Weights of a small transformer language model.
Architecture: LayerNorm before each block, normalized queries and keys.
Training: a variant of Muon for these matrices, 1087M tokens, 4147 steps.
MLP neurons of a small language model. Each row is named by its layer, matrix (down: output weights) and neuron, and shows model dimensions 176-271. Each number is 128 + 32 x the weight over its row's rms, rounded and kept within 0 to 255. A neuron's up and down rows have the sign that makes its largest values positive.
After each neuron's rows, "raises" lists the tokens whose logits its output raises most directly, leaving later layers aside.

L11.down116 [162 125  94 152 149 121 141  96 110 106 136 208 115  96 115 131  86  92 159 118 110 112 176 173 102 115 113 108 182 149  77  91 113  67 113  63 149 147 191 125 107  82 107 124  78 133  54 164 100 141 151 139 139 163  90  71 129 132 120 115  91 133  94  99  94 126 169 121 172 132 134 111 114 184 177 126 147 114 114 120  87  91  81 155 162 118 134 140 180 131 149 163 176 120 128 116]
raises: "ly ", "ly.", "ly", "ram", "lying"

L11.down275 [143 156  90 122 152 172 138 154 132  56 107 141 153  53 147 122 148  80 111  79 112 131 119  96  91 144 155 148 113 124 172 121 150 101  90 157 102 138  88 155 164 170  73 155 127 150 167 145 108 175 140  94 136 148 141  84 121  54 193 129 107 103  57 188  83 146 144  87 125  81 138 147  86 156 114  90 136 114 140 137 158  97 139 140  78 139 120 141 135  98 156 131 122  93  92 161]
raises: ", were", ", is a", ") were", ") are", ", is"

L6.down1068 [122 184 180 122 140 115 164 154 109 152 144  95 161 105 138 131  77 160 139 155 135  76 110 135 101 169 142 110 120 140 169  90 172 133  89 162  92 111 179 118 120 108 141  95 104 146 143 115  81 125 157 143 171 126 102 139 111 175 149 146 130 196 125 103 107 168  74 117 173  89 120 114 155 165 116 197  76  74 132 157 124 150 133 156 103 144 182 143 102 175 128 153 102 122 191 157]
raises: "s a", "s, including", "s of", "s are", "s from"

L9.down1007 [106 171 170 157 136 146  86  87 151 152 180 102 117 125 119  65  78 168 167 127 157 170  59 157 108  83 162  64  97 151  94  79 132 102 108 166 129 177 193 147 125 134 125 131  81 123  86  84  88 145 151 101  42 110 106 147 130  79 161 158 147 117 147 203 106 155 162 135 176 121 105  87  94 110 167 119 132  73 139 127 154 121 152 206 132 164 154 112 173 113 177 116  92 115 149 129]
raises: "way.", " respectively.", " area.", " place.", "ance."

L11.down576 [136 174 101 171 136 155 123  86 148 107  83 116 196 162 105 110  98 170 162 181 187 145 156 183 134 110 114 108 152 146 149 112 113 136  60 136 154 142  98  93  93 157 154 174 131 109 154 182 151 156  87 190  95 127 143 134 116  53 103 158 144  59 132 102 136 163 170 109 132  87 128 139  97  98 185 130 126 124  79 102 137 120 170 138  98 141 132 122 142 140 109 167 196 134 122  97]
raises: " Guine", "istan", "ietnam", "akistan", " Africa"

L11.down557 [130 149 134 116 114 168 147 126 140 112 177 161 104 149 105 118 178 141 119 104  28  50 148 105 134 130 164 158  97 147 142  76 155 115 121 137  98 144  90 172 140 132 147 163  93 117 189 147 125 116 145  91 151 156  87 116 168  78 142 127 135 140 111 109  96 122 165 195 146 176 166 154 135 131 122  98 150 139  81 103 126  99 127 167 161 134  95 192  83 129 160 121 143  77 108 196]
raises: "lor", "lam", "ield", "lyn", "lin"

L11.down588 [147 109 146 122 145 102 155  77 153 208 121 122 180  94  94 163 145  53  86  98 143  99  89 103 107 125 126 106 153 132 102  92 124 132 211 163 126  93 165 150 129 119 130 121 107 102 128 133 144 120 169 176 101 148 112 115 152  99 141 140 156  83 148  90 162 127 111 131 110 168 114  38 122 147  87 184 179 131 137 138 129 138 162 146 168 128 150 110 118 129 149 130 134 107 157 114]
raises: " with his", " with her", " with the", " with a", " with"

L11.down457 [164 159 158 109 153 139 129 149 134  96 103 144  64 114 101 100 169 160  89 128  99 111 158 136 136  87 118 116 154 127 135 109 111 143 115  67  64 135 168 152 159 154 190 129 106 129 128 130 169 144 162  66 132 157  95 153 107 142 125 179 175 106 208 147 135 158 115 110 146 120 108 157 107 112 164  75 143 159 126 146 154 133 113 109 138 161  87 159  66 156 131 127 113 185 126 213]
raises: " by S", " written by", " by his", " by", " written"

L11.down399 [154 110 141 104 103 132 129  96 149 147 103 156 130 169  77 106 180 114  97 100 121 105 131  58 118 119  70  92 199 217 115 154 113  35 178 103 166 183 147 142  82 106 105 109  92 192 128 112 121 133 130 146  77 204 140  84 114 139  78 148  97 193 100 100 128 131 120 116  87 172 138 116 135 159 135 129 167 107 130 142 158 153 102 179 189 136 164  78  77  63 124  89 157 109 119 174]
raises: "s with", " with the", " with", " with his", " with a"

L9.down68 [179  92  66  82 131  12 108 129 111 136 182 175 151 138 170  97 157 118 154 112  83 145 207  85  92 146  73 154 164 115  92 158 109 117 147 119 117 173 172  92  66  74 137 106 103 112 130  93 170  62 119 167  58 141 118  85 111  63 113 158  91 144 124  59  86 191 150 112  98  97 178 142 125 111  97 157 131 145 140 136 107 109 133 125  79 127 154 115 108  87 159 153 128 155 112 138]
raises: "ox", "hib", "rox", "oly", "oic"

L9.down1004 [ 99 185  98 120 143 137 139  96 107  93  99 155  29  95 142 127 138 141 105 123 168 101 150  78 145 130 160  85 120 153 106  64 168 114 125 116 107  88 125 207 178 164 150 103  66 125 143 147 148  91 137 106 148 126 136 161 130 165 123 174 130  73 140 109 160  66  98  90  79  97 161  95 135  97 172 161  97 100  99 147 132 135 118 137 152  87 148 169 136 169 108 105  97  98 115  99]
raises: " by his", " by", " by the", " by S", " by "

L6.down877 [160 104 107 160  69  69 165 137 160 220  86 141 164 115 141 102 126 116  95 142  94 101  97 156  93 154 124  67 122 140 145 121 135 122 116 133 134 108 124 121 181 145 134 110 103 145 116 152 154  89  91  97 110 113 131 132 140 137 113  89 123 113 129 180 179  84  95 110 141  90 151  93 117 116 159 125 122  80 164 125 160 160 118 191 183 129  76 108  92 137 115 130 114 124 152 139]
raises: " early ", " end of ", " January", " April ", " late "

L9.down416 [145 125 126 144  75 136 175 105 119  93 123 156 153 180  96 157 144  94 112 111 110 124 159  82 166 161 159 153 106 127 133  95 193 131 149 165 100 106 142  98 142 124 175  77 127 126 147 136 130 159 143  65 152 142  79 169 168 183 158 153 135  89 104 146 175 130 104 125 125 150 129 171 166  85 146 118 129 110 171  95 136 125 136 114 160  72 157 159  93 176 156 102 133 151 101 133]
raises: " by a", " by his", " by", " by an", " by the"

L11.down1265 [136 173 147 117 107 161 106 106  92 152 153  77 105 103 174 196 121 115 136  73 103 144  96 137 160  89 118 150 143 134 144 116 145 134 113 155  65 122 133 137 125 145 114 135 114  88 119 133 107 137 146 105 180 127 159 158  72 166 106 195 141 162 201 196 104 121 100 120 116 153 100 130 181 114 121 167 126 161  92 126 123  95  95 148 116 128 120  72 136 100 139 150 116 112 144 142]
raises: "$", "hold", "|", "| N", "| St"

L9.down926 [141 154  94 145 209 140  90 148 117 122 155 139 144 129 137 105 103  89 111 132 123 169 103 175 133 168 109 141 179  85 201 102  84 154 101 160 117 187 164 173 143 160 137 153 168 112 112 166 153 109 112 147 172 130 111 193 114 122 103  95 159 151 120 134  91  96  74  90 130 164 145 115 140 177 132 125 124 134 139 112 133 138  94 112 116 119 165  94 154  68 110  34 136 158 110 201]
raises: "ñ", "ks", "aux", "x", "ga"

L3.down530 [ 98 128 108  85 149 111 146 131 143 110 119 133 112 100 143 141 130 170 179 162 146  86 189 150 190 184 148 110 138 105 156 149 126 149 129  86 104 125  70 133 126  86 132  83 150 134 103 178 112 141 163 182  84 167 102 168 135 149 154 143 149  43  94  76 134 117 116 118 116 133 139 114  99 112  83  94 150 145  45  56 152 131  65 115  80 108 121  80 144 161 106 110 176  60 168 148]
raises: "\n\n", "\"", " By ", "\n", " He also"

L9.down304 [199 138 149 127 155 148  94  70  98 124 163 128 159  97 133 124 136 170  82 182 182  79 160 139 167 140 135 169 141 142 143 108 119 140 103 104 112  74 139 101  82 122 208 119  95 107 127 120 133 143 105 125 125 142 140 154 146 136 124 173  91  23 150  85 143 144   7  68  85 112 145  95 111 118  87 146 135 104 100 153 144  84 129 140 128 142 142 173  83 121 116 113 163 174 188  84]
raises: " of the S", " of the National", "er of", " general", " of T"

L5.down1252 [173 145 130 128 126 124 108 120 120 100 114 150  94 149 109 137 153 162 121  50 151 110 145 151 157 142 140  36 118 107 127  83 104  85  98  97 143 155 180  79  97 144 156 137 125  97 146 135 117 129 131 136 152 132  88 147 136 127 143 137 100 135 153 155 191 186 174 148 136 209 130 120 161  92 102 185 179  61 123 132 120 145  78 135 150  80  87 125 152 172 164 137  97 147 107 163]
raises: "ly", "ly.", " appearance", " series of", "ly "

L11.down885 [119  98 142 107 129 114 134 151 163 139 111 149 152 138  92  99 103 110 117 108 102 128 139 103 109 153 103 134  84  97  85  81 116 101 132 132 144 152 143 175 120 163  99  73 149 205  52 136 134 101 167 127 147 161 172  88 145 162 168 148 128  86  56  90 133 149 189 106 125  72 168 137 129 110 155 126 163  82 164 100  89  63 106 110  43 161 164 214 125 117 158 140 161  86 110 118]
raises: " I", "I", " \"I", ", I", " we"

L9.down59 [ 88 103  92  97 159  81 139 146 159 113 162 113 195  85 116 113 174 152  93 197 146 116  97 164 120 105 143 152 140 192  91 104 142  85 104 151 127 194 131 132 140 140 122 179  74 151 177 163 130 140 175 148  89 114 138 182  54 114 123 116  99  43  62 149 145 139 176 168  75 137 124 131 148 153 141  80  74 136 134 132 115 131 105 181 146 191 109 146 151 156 169 156 119 144  82 165]
raises: " him", " themselves", " her.", " herself", " him."

L11.down278 [170  55 142 142  60 172  76  88 143 111 124 115  71 115 111 165 140 105 183 142  61 150 155 138 135 131 140 178 130 180 124  83  80 149 177 156 142  97 185 123 146  94 124  80 158 189 119 114 137 128 124 159 146 122  37 159 197 104 146 110 107 146  98 142 136 108  65  98 114  90  66 141 104 172  99 164  86  91 126 114 132 178  85 184 193 115  71 130  98 152 149 137  62 121 124 161]
raises: "s and ", "i, ", ", ", "es, ", "er, "

L9.down169 [189 166  58 100 142 133  69 110 185 113  94 170  81 143 116 153 124  85 188 151 212 207  92 155 173 175 148 165  92 166 157  92 166 118 139 126 159  87 171  81 131 126 127 136 107 145  49 120 189 152 128  87 115 107  84 120 123  85 119 109  95 130 123 131 158  91 179 119 126 126 166 136 120 105 115  95  92  96 134 147 121 144 145 111 116 148 141 141 113 102 126  82  84 187 103 138]
raises: " and ", "i, ", ", ", "er, ", " – "

L11.down900 [ 80 157  84  94 121 148 113 169 134 135  92  74 139 193 141 155 155 153 103 143 100 127 103  99 159 136  80 140 162 136 124  83 112 150  82  88 141 110 126  98 105 103  97 118 112 103 193 154 164 131 110 126 140 106  64 154  82  74  83  52 169 120 155  90  93 165 114 142 113 125 104 205 146 151  56 116  93 117 132  92 112 156 159  66  73 147 120 132  96  81 154 109 159 142 105 120]
raises: " a new", " their first", " to be a", " a ", " an important"

L3.down1129 [107 119 158 166 101 157 109 189  77 189 179 133 130 106 118 103 119 149 100 161 154  89 121 175 109 108 121  92  87 136  86  73  88 140 162  93  95  73 127 117 143 142 159  85 174 100 153 148 158 130 139  84 171  97 150 107 103 119 166 100  80 165  95  93 124  85  78 125 135 140 124 178 109 203 114 118  96 126 117 119 123 158 135 162 122 133 103 109 137 155 168 106 123 150 104  87]
raises: "osition", "owers", "erson", "oints", "orter"

L11.down369 [182 117 159 111  90 118 116 121  85 116 139 138 139 126 164 109 133  79 133 135 169 123 119 120 149 149 162 116 122  69 118  89 106 129 226 135 130  99 159 153 127  91 120  95 110 129 134 143 125 135 143 115 139 117 157 134 139 111 105 206 167 128 160 172 122 108 255 118 127 160 135 141 192 128 146 168 132 160  94 165  89 116 107 126 118 129 167 136  92 181  92 131 133 102 130 108]
raises: "| ", "| Gold", "| P", "| St", "|"

L6.down1 [119 123 152 115  92 157 159 117 149  90 104 200 116 103 146  91 119 127 212 138 144 173 162 127 112 107 126 178 155 100 154 135 157 127 158 166  73 132 102 121  96 106  68 158 154 125 161 180 182 135  85  67 118  93 133  79 193 147 122 142 100 154  93 129 108 150 119  76 148  88 146  73 167 176 101 142 117 131 114 120  99 143 151 168 107 133  81 132 130 157 120 149 143 139 141 138]
raises: ") was", ") were", ") are", "o was", "ation was"

L9.down617 [ 91 146 134 150 120  98 169 153  98 130 113 172 124 126 115 137 153 157 136 179 121 108 125 104  72 141 120 132 110 137 117  96 162  74 180  93 118 132  83  99 102 164 176 112 157 156 142 134 138  70 115  90 124  59 111 166 122 150 195 110 149  35  90  93 101 124 114 112  84 100  96 140 169 174  93 110 153 113  86  29 150 130 169 131 124 120 142 149  92  83 191 149  96  84 113  81]
raises: " it.", " them.", " it", " him.", " him"

L11.down1282 [108 134 124  92 165 174 123 106  67 157 112 102 158 110 227 137 197 169 103 151 104 112 133 131 111 155 102 103 132 102  89 122  83 112  93 150 181 159 143 108 182 134 160 100 107 164  76 148 115 145 171 129 132 153  76 132 106  88 144 228 113 231 168 125 115 117 177 116 136 121  93 134 146 139 130  93 179 125 181 117 143 169 132 114 102 120 108  77 159 168 147 157 179 118 135 148]
raises: "over", "out", "ly", "down", "overs"